MLP neurons of a small language model. Each row is named by its layer, matrix (up: input weights) and neuron, and shows model dimensions 64-127. Each number is 128 + 32 x the weight over its row's rms, rounded and kept within 0 to 255.
After each neuron's rows, "fires on" lists the tokens most often at its 100 highest values on Wikipedia text that the model never trained on.

L2.up48 [ 80 133 113 112 122 105  67  89 124 107  90 108  88 148  83 123  78  98 136 164 127 124 143 137 142 162  95 122  98 127 109 175 146 148  98 144 193 176 153 121  95 114 140 129 128  75 140 129 112 125  70  94 190 142 162 130 166  64  79 102 188 153 121 114]
fires on: "a", "e", "i", "ia", "stan", "lia"

L2.up802 [150 163  94 158  94 133 120 121 161 113 115  87  56 123 179  94  97 116 122 108 137  59 129  94 138 102  69  82 155 134 112  90  89  94 158 152 155 130 117  79  69  79 104 104 141 132 163 142  94 160 113 144 103 166 159 102 132 161 128 189 184 160 143 104]
fires on: "s", "ing", "ly", "ings", " of", ":"

L2.up402 [ 90 110 132 108 200 132 111 100 137 131 135  87 199 100 123 169 113  99 103 210 216 101 105 117 121 161 128 104 100 147 109 132 172 173 173 156 179 134 131 133 122 100 133 156  95 138 194  91 161 169 138 128 166 133 166 133 173 101  66  96 175 130  86 192]
fires on: " in", "ort", "s", " with", "al"

L2.up336 [119  73 138 105 127 117 116 151  74 167 121 106  77 101 125 150  82 157 144  86 165 129 150 125  79 190 122 148 119 121 140 168 138 118 161 113  90 148 152 109  89  98 138  65 104 133 113 122 130 114 150 125  58 100  85 105 120 179 109 131 143 169 126 209]
fires on: " on", " in", "irc", "ed", " circ"

L2.up1443 [142 124 161  85 184 141  93 123 228 104  90  90 116 136 175 193 119 133  95 148  68  54 181 102 144 163 112 116 133 157 104 117 177  93 131 130  96 118 134  97 146 194 113 156 155 131 116 156  58  61 103 185 132 118 139 119  83 172 171 150 152 151 117 131]
fires on: "e", "re", "t", " one", "ne"

L2.up1361 [112 151 125 127 101 130 100  79 145 149 163 153 120 129 149  88 121 177  99  87 142 147 128 138 161 106 134  85 131  94 114 208 157 124 101 137 146 132 174 138 108 149  93 151 142 131 114  89 106 175  96  71 152  96 118 116  97 144 125  86 192 155  98 132]
fires on: "h", "era", " in", ":", "e", "ia"

L2.up324 [150 154 124 108 187 142 103 152  95 116 152  76 158  99 136 111 150 118 161 109 131 114  70  79 115 110 110  80 108 168  72 148 124 101 186 127 136 157  98 144  65 165  91 158 148 127 146 100 112 140 111 101 112 168  93 113 139 139 130  98 124 153 118 138]
fires on: " on", " On", "k", "se", " in", "ga"

L2.up361 [ 90 127 107 149 127 125 127 140 144 103 140 120 117 115 171 130 150 112 153 140 104 116  59 103 130 113 169 116 168  94 115 196 145 107 146 108 131 156 111 126 127 106  95 104 141 140 137 168 120 164 118 154 148 146  74  98 151 115 148 201 136 139 112 123]
fires on: " years", ".", " US", " century", " ten", " months"

L9.up1130 [185 179 107 152 198 160 115 123  73 102 128 136 153 169 100 167 109 147 113  95 155 118 118 127 141 115  50 147  67  89 118  76 157 120 172 146 101 102 127 158  92 134 126  89  51  78 138 114 170 169 176 120  75 133  80 118 134  71 145 130 123 132 105  94]
fires on: ",", " so", "es", " So"

L2.up416 [156 193 151 128 137 145 131 135 145  94 141 119 183 145 158 121  88 161 110  58 228 123 192 119 128 123  32  91 150 107  59  71 144 102 150 158 154 124 104 160 117 113  58 152 147 138 131 150 181  90 134 155 115 141 128 172 124 119 116 143 166 116  78 122]
fires on: "ing", "s", "ia", "es", "go", "a"

L11.up439 [166 149 156 121 179 149 166 125 110 153 113 100 127 163  94 118  52 152 110 147 119  81 176 129 158 174 103 110 102 190 155 105 152 150 183 157 162 169 143 134  95 184 167 139 108 141  65 133  94  97 100 112 189 105 108 116 157 155  38 149 183 116 127 120]
fires on: " most", " the", " and", " first", ",", "le"

L11.up850 [105 116 200 110 143 115 127 105  97  89 139 111 173 105  87 116 154 169  95 185 144 148 127 111 124 125 142 140  87 148 143 148 169 106  85  70 136 101 113 115  68 146 147 123 128 122  94  68  91 156  91 137 190 157 144 178 133 159 104 106 205  86 156 118]
fires on: "n", " and", "i", " Greek", "k", " Russian"

L2.up637 [157 148 139 124 160 221 138 107 132 113 203  73 197 121 162  87  71 123 116  82  83 134 171 115 142  97 130 130 105 187 151  62 135 119 173 123 112 127 105 131 172 143  92  85 151 140 108 159 117 135 142 158 114  93 144 149 138 124 122 158  81 144  77 114]
fires on: "ng", " Ma", "ing", "a", "s"

L9.up1201 [184 118 124 121 138 106 138  81 148 127 110 121 109 122 120 123 136  86 127 195 127 169 188  78  94 134 158 105 121 213 124 109 106 147 147 112 129 148 112 109 132 107 182  65  97 165  64 124  89 114  48  79 119 110 143 132 176 131 124 132 202 113 169 185]
fires on: ",", " and", "/", " by", " while"

L2.up1387 [135  82 139 141  88 138 112 174 142 128 168 158 119  82 162 147 101 136 165 113 149 129 176 116 159 110 125 125 135 100 146 160 166 162 197  75 170 118 127 143 132 124 147 136 124 165 102 155 116 197 135 149 142  83  97 118 182 168 119 180 142 159  95 190]
fires on: " April", ".", " Length", "–", " years"

L11.up393 [177  98 112  74 203  98 151 157 109 131 160 102 141 138 125 172  88  99 160  70 137 100 124  68 138 150 121 132 143 115 121 133 142 148 161 157 109  96 114 114 149 155 120  99 117 101 107 142 152  91 163 123 100 162 153 112 111 147  68  80 129 122  97 160]
fires on: ":", " as", " not", " most", " was", "a"

L2.up316 [129 123 219  99 147 161 121 134 172 148  81  97 109  93 155 140 121 163  95 169 103  73  91 158 105 163 149 177 149 108 138 132 111  87 176  95  76 163 112  82 104 116 130  80  88 151  99 170  78 150 130 122 105  95 140 132  83 160 105 129 157  79 121 149]
fires on: " Candidate", "ist", "ry", "rie", "re", "e"